MLP neurons of a small language model. Each row is named by its layer, matrix (up: input weights; down: output weights) and neuron, and shows model dimensions 96-223. Each number is 128 + 32 x the weight over its row's rms, rounded and kept within 0 to 255. Numbers have three digits each.
After each neuron's rows, "fires after" lists the tokens most often just before its 100 highest values on Wikipedia text that the model never trained on; "fires before" lists the tokens most often just after its 100 highest values on Wikipedia text that the model never trained on. A number after a token or word is its count.

L3.up596:200126133156114106139154082139129094164147163140176195104118131115124126126144143133102135170164136188120115102081138170106102105136145157105159080113139139181126130117099094102125156147147134104167172162168201074166160103130148083109119122098195139127141130114156109094124168151194141151087137138072163062158147110155202103156093155133129216124184060111149139210173124054097094117123
L3.down596:183118153108136112057135111177127150167110113126159160106090132159130131081148115129151073174145122159149138171056146165172196166120091149155073161130093072096134154154111121111159131103156169087121168080207085081124106129130131114117113177077107162147140181110101179136129090159110202138153144120085151150139134151121099120119094158108150069118120105111171131120105169109126094142057
fires after: " p" 27, "an" 14, " P" 13, "p" 7, "n" 7, "un" 6
fires before: "id" 21, "ent" 11, "as" 7, "il" 6, "y" 5, "c" 5

L3.up959:129069150169094093113130163175200052136112176175107164110112143164117133141143095115134204160071149142106129115100172087130129139137158210142096088089133106137097156156104084128127129106184107142106107133136136139176084164133156120095128150104107171136145135106187072090036102146129167133122135132159095104136109089095181135198138197157182197090143160107078111143141023148075099109109
L3.down959:098131125087154115097107147157114139111128079160190141193165154150092140121160154117144122106137091081122169093139116125135084128147107154142132136141113156182148124100169170096073145107107110124120110118162100118135144156149151123084115086059141144104118096116101168137122154092167198169122120097098148071135183167124081141147094117100151094129120141138197084089195139130189181062184
fires after: " E" 40, " " 24, " U" 7, "E" 6, " o" 6
fires before: "p" 22, "g" 13, "l" 7, "is" 6, "t" 4, "her" 4

L3.up128:156106134085138132112157127134109128143107113106166056190096067182106095150087116112143197125116136143119087129157117074116071184161065180123127200161113130124164101116103155135144106083083151191140107149154141107097151178092147178153160159198207135127074140099158124138153188134125153130095193184106124152156159125132165184141143128098151103080071188071127117137080120153145084082130
L3.down128:137137118141125144155121126159142146175160089156120123122084105108103127051150123115157136150114193177116186097105135116137159122113108149117120106186137062077042147109069106121138165133143109119097147105108084106094152132129103099113168120116123139148170149153112122138119119116127138184182084098074123126123103068165052079103125117121130162154095192125143198184174135180101159083064
fires after: "t" 42, "es" 18, "ac" 4, "at" 4, " at" 4
fires before: "n" 35, "u" 12, "ac" 6, "e" 5, "\\" 4, "end" 4

L3.up992:123153130097174108085121173200151120134096139105072172102121107104164138109124069088123119156134142130076144065115146156055113140110179073163149107038127116081136091106121137104121138189080126111179069081134124102143095047183113108139054158142124183142146140100138147133134110127125130082099145139129152144096184149115156104064149116060098110147157073169141116107141095183049122115179
L3.down992:135146157148118121128136164159105099089150086111118139104140161070062180198052062082118164118106126185079132115133102096167090140103143130120103183117090112154181116130133164061090128186145185134084106104104162079126145133127176133128154165129090176143210101118118156114152120142131109132103130162095167127107158190044138134075141165115082143081088158135125157094135138161092153053137
fires after: "9" 84, "0" 14
fires before: "3" 13, "0" 13, "2" 11, "7" 11, "9" 11

L3.up962:193105151173121112140079144168091143044156150191144119149171109103139097138084131111144113156189125131110103185120127141172094130077141103145178147121102139088106071175140119138123146158106075098180062106168120089145197121145115189119092184019141088075178124147115146128139172084094119149128133142159138125144166188090172174105149196149152070092143098115093097107151076090082125114138
L3.down962:059146142059116163147119068162145130079093131143075150053101173137179134139123129079141197127094135154073084122153129135091091164140169125113154130146171142076105140157168133163088094088152125098062153132179103130052099093143136082124166142153155091146168170140097162088135087114090095128102175122123143108159175183111118144080136139118143201170146138180190138115155146157159147161184
fires after: " |" 45, " " 25, ";" 8, "1" 6, "ver" 5
fires before: "1" 24, "2" 21, "0" 9, " |" 9, "3" 8, "9" 6

L3.up361:138097164118139150090163149045104144112206117155114162123131030167075096124101100117145131116188102127136036137159122160142103133131101133132123094176110047133149126157123118102162105203123151088100100111178071138128165144112135178106127133129104136138122136083101163047143175100172106126119095157158090122089085186108133107110103115164171165141093096157097149142111161152153138104089
L3.down361:113131156098182084149090129144128126135105168123137110225178120093035133145161074156176132084092170111200128104156136145115136078156124122100141081103125149074114091149131138154115128084139175118152193129100154167117137086098104184112109114169092103145152164087143057099119074127128169136174087131081141131176119142166181142086131130166181108109141098113106102104117128131168065172156
fires after: "9" 30, "0" 28, "st" 10, "8" 8, "1" 5, " " 4
fires before: "9" 13, "5" 10, "4" 9, "0" 9, "2" 8, "7" 7

L3.up224:149136132068143160155109106058107139130109086152096153120094136158133186165103192118129137171132151125125138101120099152101110157100123098139163123109137105114201047156115145131187122090085137134100123151147122161143146095116132137148140107148127073138140075128154123048103106155192096093187139115158132074078116143119100186087142079121165149109092117127145155080123148125071099162131
L3.down224:128146140136167199177148140169128130113137183155132136117131102148131152126146203099166134104070162101137125166138130088138169131041153118088118159124158143127130179116166107052142158096088102108109089162072105123142128163140116149071121112127158095054135123112148091120119130128118093077171175133108120073107136139165102163124120091083114157155121125141127129096079157094121087060114
fires after: " " 47, " the" 26, " to" 8, "ate" 4
fires before: "1" 22, "0" 19, "9" 17, "2" 13, "8" 5

L3.up243:173118153101121061123153149102102129062111110180138110167153106164152190120112140119100104123123146120141123150153179186105069099143156098114147098072150122107226072137097128149121190130088094149132119145126127156145172158187161110098085108175107096208068140154126138151112134136101091139107112115139132067184083155145176093124090120130156111132124067165141164208072156126153185158090
L3.down243:150076117129146155095118121115137135076138159174097155151120047086154091166092101076133164052109110152140139124158136149122123110150134115135166101149132108103058078126136124112121138128064186128077087184157125132211080144135085109126161119082155094133166068172099198094140127095163112139112133136153089138114092146119083145107175162135136125130148098073085125149135125067144152170126
fires after: ":" 74, "\n" 10, " m" 7, "am" 4
fires before: "1" 21, "-" 16, "\n" 11, "3" 5, "2" 5, "0" 4

L3.up519:154130180109140182147156092152064126132101149067098104142089097157078165149106131129110161130109111157109099058138104117179116125099085167117109187132151118099161090152121106149120122157186121144123153150150098133112137086149073177157113121154095130097051139128104091094118153079141140127126105082092088187105141113180153145102118128172164097167142140131211110150085196121138099127099
L3.down519:107146157076106119149044147126120084125122161139135090149134176149140116187143089170159147156100116152076121096157110161066120142137121199123177151091155139111193157142128167143147108086131163154189101129101153091142056119176074101138106081106107096111068154079152073124127118153093153126137131154188113137053145126052131192118117127154112083131183139091134134112090137103067111145131
fires after: " l" 34, "l" 23, "s" 11, "==" 7, "ent" 5
fires before: "i" 17, "k" 16, "al" 15, "ated" 12, "ate" 5

L3.up15:082140125154158170134120107158116081185179083083125153098149103157186134067106142181190151140134140138091135147096118111042104083082153126164139167087089165098128195117143130109136161120068075160099147097126172116087036117135130139191131109096129093109095138132162149079097111081100162128067122117131159095163122140054128094172154100194099130126142121117126146159142105105154102121121
L3.down15:080200141133157143099136128084097132128081110133140089110158135123167134113131060101170112192128164097085165117141193166131112124172053095097179100126154180121137127115126128152147086097131097120107061102097127106150130146171144143142122135123095123126174148174103156181107149123187140095072139101068099147129138168069157114118154096140193120113114144143111149169173072140171109174088
fires after: "g" 16, " J" 13, "et" 13, "b" 11, "e" 9, "th" 7
fires before: "e" 38, "t" 10, "ity" 7, "ct" 5, "i" 4

L3.up678:171105143141129118081194126155140137111166134182098148146145140155128115164077147072152180086095128120122136088136107142092107122128109081113134107171148102131135090110124058102105154162100148140126097115147148154096120103163149133118132096107111054153134078094165142146110171124148102119118134100130112133087112163130151125110159114120107107132112138066154142121127175191109097197097
L3.down678:187133121137165135163136132181163086100110155162121111147089098100070108143185099160124083118109170116128147069128109113150150103097168108089122131121141139128080131130084142098139161055088138148099139097187191125127148143194114200078087118090145111087175096149104109128132130114099130092146117148181147149130108147176081135087161122101113142109152114134113118122088171138143174088094
fires after: " " 70, "1" 6, "ed" 4, "ing" 4
fires before: "9" 43, "1" 11, "2" 8, "0" 7, "8" 5

L3.up879:123126141146142177075128133142115132178170126153090126102143133210095150128125130139176105104106132135092167110109104174124146119089095136119129203137092146112132159146167162109199223161123153112103096177136167102110140115155170077079121080072150169170157166117127150157112121103094102114099178091134115182136187114163121130120140078109119136117119129130106109139070146090048144101190
L3.down879:188114118136165146143048123170107136157164091096077104133066173177186165143152106169093106095101110142137166148150107196080146161114119088105148132064102173119143176070161119145131100120087094150076178132202119124098156133122134110144142108148101070129175156133161129139103144182156139125122131109155114119164117066129067146092078127133142106153113150135102082140114173140137166112126
fires after: "p" 52, "n" 15, "il" 13, "op" 6
fires before: "il" 17, "ed" 14, "2" 12, "ing" 7, "1" 5

L3.up566:152122110129135127077149148185193185171163160147132173148147066091110103102105157146144144169080089099138167155154112132171107146094160099171115080138117110161161125156056138080131174126164133137117104097151074126118175103148135150106151152133135164103131078136152133091084123079150136121151113116138103123113139090119116190086137170113119096175111151148103141087150134146164103134130
L3.down566:144115149164090124185102060127110161060149121120195134136142176064141160136135112125129133073108092108124112156183121085136111122151080100150108139157169187110121108104149145166146089147083147122161149120125157136171154133126107122127164143108125136132147140137128127095148141117201167140139106094121091116104164141096176109096119148160084104149131119162091136197108176152158137116112
fires after: "0" 33, "\n" 28, "1" 24, "9" 9
fires before: "|---|---" 20, "0" 9, "9" 9, "5" 8, "2" 8, "4" 7

L3.up478:119176160106118160186142125123111103077143063078130086116153146150139141170110096093102162145120111128157094151133145086140111101179133120164132083085096098141155107099118098130108174112118108128109139129202130099142072158188146129091174119153104076191189197159106143156161114091121153150068105163142151154167045093151212146068148148168146107137119135112079143124169081060147171141172
L3.down478:081130135194080115089115162160126069121145136061178096213111185141134081147111164113125163127127176184129156125069103122141180083127117134144143141162163107126147136095130139081110100119141120111087085149107113140079091173121129140104162103160119206128167107097119109170132079101185110064139176099057176183115165123142134163150158120097091163131104176146092140192118113199176158162070
fires after: "or" 57, "th" 9, "n" 8, "in" 6
fires before: "e" 13, "t" 13, ":" 9, "y" 9, " in" 6, " on" 6

L3.up861:163056105146128148094151116129103123125195174197141146142087116111124183141135140076117093119172089185120129141123111147115101101207048108193126126145071156113164107162128171126191085101094122128126078141123113155125078185108125138129136159134116097113077095129114146097097160132167077132156123133110157127107077101125111121091160121127137156140073159210169166138132121184161112135121
L3.down861:170102137073163101111074087100118152111108080131124119156132137156077131141135171137090149126166133116176146126039172120092195148147140122144149173121166145131078124130106118119139148117094096148168106148129116080147117164120112140039128068085128130099149105091194115151104183115071131100141166122148077114117182101118161162063062184089133135121106130115072145152114143084109138097108
fires after: " " 44, "," 34
fires before: "0" 28, "2" 24, "1" 11, "9" 7, "t" 5

L3.up56:105122112148110097145152080162128095162131081122134165092076151135106153177119145115121098162149134105136112145117140096118088127132126104091134101142155089130094179156172177163125118140124089171086099118124150124141129168146114106190066094166123111128103159128098201111178118134131177142147096112110145096105157178139098108119178172159155162101143121119080164078052165128124132111075
L3.down56:146152062161106101123163155105138166176099165137138106144141075161100156121056108158111081154081133104116100104142184154124147111083077113076181120128149183146054114095149161083164124136188154114139069137168168125096150184134135085183165114110128074143109082092203092116170120102125136110052169099142124124087134118168080149111107100146103092204152099147179190101089108094194134177137
fires after: " " 28, "=" 21, "y" 17, "e" 8, "er" 6
fires before: "\n" 91, "-" 6

L3.up115:175152126079086169102105171143139112145182116108166136110079123121211084151145142164091070152145147177141113084192125056153125134127112192108108113081120139102124057106056183123157141115100142146074155158180078119233131100144149120120107139138082145126100182106116104100126137086171153134116138109086154150199127093105116113152156166096125189128120153047118176152121164122148096106146
L3.down115:151109128163100203166133139155132100123212097164088096133181110140085191096116094141119054150139134109124134132140155118106093119089157120157122146162115126150136151085112158124085174082134146159162134144108110150166113163106103126114078089145120131121116138137187131098103096123117071150090060089184217094100145129157150173145112109111155168166126145094161142131120122145169100102147
fires after: "n" 26, " ch" 13, "d" 10, "ch" 8, " d" 8, " Ch" 8
fires before: "n" 31, "g" 10, "ac" 8, "l" 5, "s" 4, "ge" 4

L3.up680:102196118140123133138100201114172121125083202122125195155097145162167111155112146120129103082113104183118112138139144098120140077176168140164138095133086146092130176061123169167114101132102098117116141120092103185094066116114161204171149092100079152161183108177182138143104103139153072148114165117156145133101084117143131144141098102144070131116107127136152094110140109180182114124144
L3.down680:147153111093117159192103074097118154101075138129137108102154163118117155099172110083144072183163169122146084186085140147095118066052143124104046153163116120150114113133185120032112090171118104176170134139117170172192184164136077133079129098113122130143166148127097154172164171113097113112144048149150137103186129105127178136091157134124159108117120143153168083137179097133136086123144
fires after: "," 71, " " 7, "e" 5, "et" 4, "el" 4
fires before: "2" 16, "ich" 16, "1" 15, "i" 7, "o" 6

L3.up12:123189176149108056128092103127130099129127129148110060098104127136126177105166140149112097090134111082130087140142187108135166144094185125082105167066128179102120196129114098150143204125145070117079146120117149121113175164056076113157120178146105137118096143153088089121121214110203146072102123148093158155111139094065119166184094129118095090110110146116131160165099125131110147061119
L3.down12:169092181154159126167155203154135005111089098115184071145112059143080155124139126126128130193176139138134133117157120104149145117151106101113130087119150118076119098150097138149166148144209146122113112173132131168098148157110146142112157080114112102208081087095125116137170191200135154130196137116111136100108112141025071143104135159074076128102156131159114099166121154089144170141136
fires after: " b" 43, "b" 22, " m" 20
fires before: "w" 34, "b" 13, "n" 5, "er" 4, "d" 4, "or" 4

L3.up94:138098155124101102110137176111068119148131136146125141135131142142158159112109093100108076161127164106185102146146136155136112138127142077137118130116164158134151140130129130178162154192110131097145096079155167171163124152082112114173106212106169128163148135138122098153049056070164132084146149106171145127122149143096115161149078162209193038144084110201126110161068120109182044086157
L3.down94:125117137075123163131165158125082127180153127122157171161126105120162120126116137131107090078109081098188126120091128133130088053118153100134134110098132078122158153140097166121174159122046143114153123141136166091153142180116150140147101155154098082150198168075097161115095212102135052171138088081153129114111143137181158091138141118071115137093074087146147117103088126110117194102165
fires after: "as" 24, " in" 15, "e" 10, "ad" 8, "ot" 6
fires before: "en" 37, "o" 7, "ly" 5, "e" 5, "re" 4

L3.up384:120134145146128137144107102150135130085124117119145154093155114181081123112096091075103158082102124098158137099134138207052129157144150168099156151110143094105185140195122173198158141186143162108126133129081188136070187113078118150129163156127137175105114154182178125159138138113084118213107130084068132078109163133117143107151155146115176143113160147096164105116080104144103109161160
L3.down384:133144090068137144079169112146137158115166142137112077054107106122101138152132123113161090106107152189184149172205113171149160125081080138138118079118132122138127156156107170182173133122144108073182089118094130078144122089124141126145164132146115150144123124108173138138159067119091121135161221167112103157115113127082123080108056069082106141195159153153167081172134130112145136120089
fires after: " |" 100
fires before: "2" 19, "1" 18, " |" 17, "3" 10, "—" 8, "4" 6

L3.up964:123132121126110129057158045105165120146126117196125179181091089129101087124101161073080106095126109150081091097103106141122149115171108138117176153154144074110160135088127114136212140123164145152122103125108177121107083103148066178188099142130156100119146139128116158141110145156198129197106108152124109133115158137126129103126165125123150083131149161120097137106129163128077150127172
L3.down964:116108110080118165163118128162094140190143102091159136101108081146108169098078115176089100158092167123128148116148101136155159155098109131138078172115074136134164115104158104151122171128082163103137139134145121124141148116098084118124155115128134110192129181083084130117101138148167135181165098164166163175144162061149128098165177112112146131094104074151164122129081123115125127133130
fires after: "ember" 35, "ay" 16, "il" 10, "an" 9, "ary" 6
fires before: "1" 43, "2" 26, "ary" 14, "9" 6

L3.up277:165132161097077125130143156184184126083116183131116161143143100129159130148090107107143165149160182114070176188126091119124104127167137097197127138181144088172131098106181121156156146145106097105155105107156128166110195120200106146102078164057125166135099144084108158147090177104085130140139138079128145088129096145130134120084132169129182159114109158150065121099150133175092129138138
L3.down277:169193123079128116072127140135108079110062099137166132127097144092060165141173136171152177155117117145095136141190082116177182149145179153067168146199158139123171148100209118102107054128106103103088080175126078146092159105170154072120122155090117096147131101134093099069193088164107079152167116084134151139137195160171147129133103121134154124083106163165159150144163158119108069060132
fires after: " |" 54, " " 32, ";" 7
fires before: "1" 18, "2" 12, "−" 10, "3" 8, "0" 7, " " 7

L3.up797:113061126164146143121048119128159124175109084091114206073108151113146136098153135142094073121145094119110137139170138093118085144093147092118112084170119109128115165118086090172062166080081165064125135156136117159134157095108092151122115099142093152144099143117058073089137083142130129127124170116100106166123159149088136157101094140202102087160165191115139186160133088168143163070189
L3.down797:089102100124130136121160128155125116138135091134128168119133115143152116128191088105131089160047117121089139095139138105167093105115128110120146082132078123178137091105161105079057134092126125206144136121147155141167093148091141060156125121103178132119097100175113171126069101132147119123151136140094148059142146145142158145145108113063154145169080162132169117090116134109125102077165
fires after: " " 47, " b" 41, "B" 4
fires before: "w" 25, "t" 8, "it" 8, "p" 7, "h" 7

L3.up129:129135082086128206076093092110106118113105119053146130169122098155171119106106157088036131127186171055062122127123153134137172132131091156137111160151140170108198117100137182059085142123160086065075117100112089126058100143150123143154122125039095148109136151090109134130104120163132145134121122043130110134137166129092185154143149133214139159123131085075137132130175165135113094117139
L3.down129:057146143158164168096119157156132204104094056169128127151138152157113171096073112146100111152115073135140158141146094104071143127159130121131142121174123100153066114043110153079160095174133137124142140094130187120143082094116140148151176129115130068072143106129141170161102169060170168152101145146084154137107102156205143093166130100132090146192141163163141144124092182145078148191119
fires after: "an" 34, "en" 19, " p" 14, "p" 12, "un" 9
fires before: "u" 15, "th" 14, "-" 9, "le" 6, "ies" 6

L3.up479:160106117141129129083122150114123092096152116116090148147141175203087095139078144162166125119095129111085124118099126136104128129187071134108062123132119122118144110168153074124161144174201152122108170113082100123043158122163131183100164180108104135087104114125110117152150112118092129098156134100126168151115145098075141169144107159084154125097111135124198176153110112113110119138120
L3.down479:100106113152101112153112082150140091144111195130113124189115154083103122166132167127127088132159173112092133100077139070175117133094184161066137130146143133080143114098116168082126143185088112155132093173128133107185128164113136088058140119107186141114145089110110080146146172125122132149073132141211116180159077144166111155119115113142159142146147171180125099150071139149087148152167
fires after: "-" 34, " " 17, " g" 13, "|" 7, " G" 7, "2" 7
fires before: "2" 18, "1" 11, "•" 11, "0" 11, " |" 7, "ver" 4

L3.up204:124184150152082099127099114175113131120138142155101113138063111218109097093081062132120089124145168099095122078202139138094127123073151069153105117133134172083146121119111114103135144141084123124245127134123107087087143120100190109100117140175096145133165167132101106093116149099164130118100163125158096116112108095100201140139169144109114149053165074139105116155133166129087154148106
L3.down204:132157120123118175156147157173147137114053087099195127100080101178048177070116096169111133137195134117096089101144123135151068138130146079107120080094097158078147086076171157134080140176190134052152137161133104105112059133078135093135108136147179148139128229121148185119122093145113147163125149156064186116154125155158109140156116128128151122131186124114150136163178059150154115115107
fires after: "0" 54, "9" 30, "8" 13
fires before: "6" 15, "0" 13, "3" 12, "9" 12, "2" 12, "4" 11

L3.up662:186097115102108200217097154114119136088171121111160140107137149071085073075127093130115166169158098139144108069108111128124081113142117080104151145137099101099137054142130132161139160098180139132167133145150088104065110096111101151086083127203174151170116147104126137163122159127115111114129068117143131097110119145114195119101197167158112164124167168114216121058128127137118090054101
L3.down662:070161170182143142121133164157106162078125153094070102134118109141140097125194158073179103123166075136185060090124098119156159169083143133131156115162172194161137120066122137186153123124112121102110119160151146151121113170094166099114123182062152158098135096122105144141118148113138103111107119084159120106137124144175198183137077089142146092192180125081141091170134126117125168191147
fires after: " l" 25, " in" 20, "in" 10, " d" 10, "l" 4
fires before: "l" 14, "ated" 9, "so" 8, "al" 7, "ed" 6, "um" 6

L3.up707:120133163144138161135104103159158076144165130090111027116115149134093145115186159157115102098148056163117124155136189121172142103109093132151123125138128100083092119042099167174131174074116176142109150110117135168156087151128158123108166137103144086141077125129135131098121156088076107099192124125105134056101144092071162099147069105156083136146127151134163100142139142118123123157071
L3.down707:132119120106144132128117182093136082112076179117104130138118106127097124110103203139114139133140077232098130119111082107142170085075123128142137116110123107127104143109120112117066154150129166130080150153081118150153072165077109109164098172144132153148163112059154101107115151219152142184175120181133098137134100181131153139166158110143069144111144144089113126106092162090159161115190
fires after: "h" 20, " ch" 18, " b" 17, " B" 17, " Ch" 13, " k" 5
fires before: "ch" 20, "n" 11, "t" 7, "g" 6, "d" 6

L3.up176:154120162154111133137089162097155128128152185132124068139124132181158131155104123115222082137125085201145131124153153129176173137139164156119114132095186160108117117132056103110178148147087167186143165126132116087122087127134146109170098098098111112137132107097138097136087133146108113106135140174102110124181124126107146129143144109153082130104194067137092120116090158133052143124155
L3.down176:123114139159141112148176087187140098078146156182139122076161130137140128124125126167117096153092150148132122121142093124121082120128105042147125184091126102073107090156160160030141127178157129136091128141147129163104084123123128105066163172127121062138125138164184110119144110168131120095180083142084109128110119139123100134214128102156063172140059118102212097175115171136101132119135
fires after: " f" 17, " F" 15, " s" 14, "f" 13, "p" 12, " S" 10
fires before: "o" 12, "u" 10, "ac" 10, "ight" 8, "ad" 6, "ow" 5

L3.up443:131105149112085144155088102172134160106137076156082129155128131105150095148093137127191077117171139187089182092169158154085059110152078107130121101124175120104130118102125135196134132196138102147116145121152145130107147095138114131154176096181129095179125095179142127069094179195180113054177123138155157138082163107125163138142129165099088180112168162154071144120048176115121166149111
L3.down443:100153088164132127197115153160108142050182052106094110167091156103079155136096133114139097144108157131123145130106146142105084096088157178152108082152191157089112163115145140158129168187147163103135119141121094146084132123117022150182105074162132111146182096145139129105114163103098135124181174086125140137071115120122088124117141106113121131156132112111121126117101210070155155115110
fires after: "." 49, "\n" 43, "=" 5
fires before: "\n" 52, "D" 6

L3.up312:121125126201082111144097133175176146163112094101127120135157161168138146098067125115173149168107091089152133125178180132126065128132067102109141127115128161170118141147123120073080143085103137135104118171209117108151134104150133110135140140078165092078146175118139169083137112057157132158151166110113129137138176090128128153090123203075137122131169119191162129125175086147119100142129
L3.down312:104115117157174136111128135118066134129104107140134119141155179120169084030112136121118135164115137140112122121107082113153100080162085123189070169108104108115106128181156143145152102080076117132105101093125127161200158111050060076083112152098160130072105101150136113124161123193155108104170119123121165097069195113147152138181133200149117091124119128134106093085151103155131103090134
fires after: " m" 23, " pro" 20, " to" 14, "ro" 10, " s" 9, "l" 8
fires before: "ic" 19, "r" 17, "s" 12, "p" 11, "ive" 5, "ical" 4

L3.up528:126089186128118196126106104138113198108113070182056178167138132106131118160112167122144094067147075112094150162182118118124120114139121044124148104115148091141106117172114143152144131172135160122155161131158195118106118094132139168107131105156152105143116153107117095129126152109124100149137115094156153130110118121150131098134130143139156089156153101131096093154093140191079137082176
L3.down528:143106101138111167083126156102082099067110051169116151125074144110130128141172141124132122132148124115145115122172184145146120159059161117121131153126118139143114141161173161179116120125136146117072081099122143096134140093088120148106107082113081168108072101141103148089060157161102175090168072067046116092061121063191123089141125146072140135151077088155144136177129161094131183084128
fires after: " in" 40, "\n" 24, "ch" 8, " In" 7, "ay" 5
fires before: "l" 31, "2" 17, "==" 12, "1" 9, "===" 8, "or" 5

L3.up836:131135113226134123113045099182135093128162105136107147119163116136082178146103131133152173206119045140103142087161130089141126137141131170095139081093124127137090200149122076110084155114111090070101094183093092124120139138170183134155101133055138170118076099151132162119175157096170139089074128146102124096127171116104143149124110122128144147160161176086113100154115133099072107131131
L3.down836:087096099194175158136109139086157118125130088144184072179150092197117133129144129101167107203136068157187093125108105142163149211138143108085114105104128119123124124108097116179149146074103142120187104201127101163125121089136147170134110155085161130134096126110091155135142105067145140153126125139114129122155113108128165141066126177115154117176157113159090128105148164138131105072138
fires after: "iv" 33, " " 32, "m" 8, " the" 6, "U" 5, "v" 4
fires before: "ity" 31, "it" 14, "iv" 14, "e" 7, "t" 5

L3.up321:146111144128158114168108184150139122111135065098149141122064164147100107115130087150164136140180108146126146114174106173088136166101129154148128094131085160059111109193089125108138084201140138076144126172070160141140136124092118135153090104158094154167129157161121133160184134143159116186127159155172084148115136092134125155142171124184160071052081115119124119080124121089137160107134
L3.down321:133130108110107193092119190123146169114143146151147168114063172115126149113116132154122156141129121117142061066068108108123082144120109062180114154123114132154177140125112119103185183159087177081138134155097098064143104110151102074100131130089167143164128199118103185133170146097159080095114060133174107152157083105082119145139124125143144121123178120181141137145106153101085164070129
fires after: " b" 24, "c" 20, " H" 8, " h" 8, " M" 5, " m" 5
fires before: "h" 23, "t" 14, "l" 10, "el" 7, "her" 4

L3.up383:166132139138101173148164110070123163151203127121128087101102148137110132118101138133139130124150099124081154038179098190108106174095188097138162099113135177115168124111168088173200144090122103162097122127073125081160074182102117178070084117128125148159125104120113153135140109199151106073151093140106163145107108156152099072094098065095222106109110115098134105105158114164070129074128
L3.down383:111141104198082124163096149150162146116118161057121132175112096122076132105144125155114137107081197134119147177088123060109100083136138179101108119141097117116165091202097160106101069135108163139163110069154138113141159135130077141149125094127105110129078157094107181150106125132138131140142107167093117150128140104118182154174079155114124137101140159087133094123146143126156201102094
fires after: "9" 32, "ember" 9, "ch" 8, "ber" 7
fires before: "2" 23, "1" 12, "6" 10, "4" 7, "9" 6

L3.up838:156160129106190128145077097169153170132169066094120166120137143126116099160142089128087092137083182123155128078163135170167122128104072080185136109061135091178113115142117085124085135139126160139140076129129083188076142156167096149150165150101078112140114145092088150092131159074129149163162128135142161149119113105145140135110156167128152125169099110099096186121149129110021153188174
L3.down838:159159150136091127122115157172139129083127131143116116140148178099102167123118105215151179093177134163108092125123067192158155077143147110124097101109090151106132094214123118145122091121093102094094126127157158180088135117140137080168158084082093154045142077100139073084056117055090130118100142161174104202112147139132113083142148154166146123181158153122157175082132079101094150150175
fires after: "iv" 31, " Un" 15, " " 13, "–" 8, "0" 7
fires before: "ity" 26, "0" 19, "ed" 16, ":" 15, "e" 5

L3.up44:149174158169153134166192154157173098108105126095133053152182156109121083132142128110068139169122186145127168130161101119120136079115114104128180095123083110119142148071095103125104152093136156089119145145206089118136164126140160187114093158112128185102141130140138118160091188115082109149114208087097148156148115155077146164140151089142115131148098039119142061067079147162086105146080
L3.down44:113111081135088126106173167127120129092192102122203113115125140109131122156139093105193128127082142085163145135170158095129109143176147084139147072129140183099201115112150106119113139096115106156074136159121175070130080107080140109154088167132141110123156098106118000145128148125120169116101136070114177124119100176140094082104162116075134121142160143143141132168118192109110181130140
fires after: "f" 26, "or" 16, "ain" 16, "il" 13, "ir" 10, "in" 6
fires before: " the" 21, " on" 8, "ra" 7, " a" 7, " in" 7, "k" 4

L3.up995:231180210130194114082159112174119142060154129151113126130131151145140126108096120114069127112126181157115110131136113137104166112117113123065130127094112147106134087143156096105155128091114132114117143127125105085159190116178145182142144127171133118132169061134137106100119154101134159145140154160126175156113080137097139126159101093128160082080120090147138114102119160142108076062124
L3.down995:119109142120168131082161084078125164102142222180101042079118141133122174155123213074117149148159154128102151128090182119101148088080134112145133157119124114150083112073127092129142132144159067115128127131098132121124173077146126139166173111127117138091124116168093079083106193141108158111131176151163083137147145133121167141117071121116055100107093093174114138118094148125080130093137
fires after: " " 100
fires before: "0" 42, "9" 28, "8" 9, "3" 5, "6" 4

L3.up1014:137139055164136147088074172098195105162151112089165152152089114078130187120088122138160137141189128169181096141156122084126112134071138158137149060112155133136111114136141104194046072150125132141113113153132122092101115114166115127073112140107133118095112095115111188093124102113154176207112105127127085158150122121106151136140057133149144127125168119092119126109219133142134137101080
L3.down1014:157154150096148144114114136102133117140135133165158064169147125123099121186133126108131117143098155133156123161099091059167130145103123110089109172096129098140092111108055125118107038086183152123094133099125157196132159121224123105142077155132182099117090159135072083091120158119157138161105079180126088117093124147141171112135188187109082090121105149101120099060087170135101171115126
fires after: "1" 69, " " 17, "ed" 6, "le" 4
fires before: "5" 10, "4" 10, "7" 9, "9" 9, "8" 7, "6" 7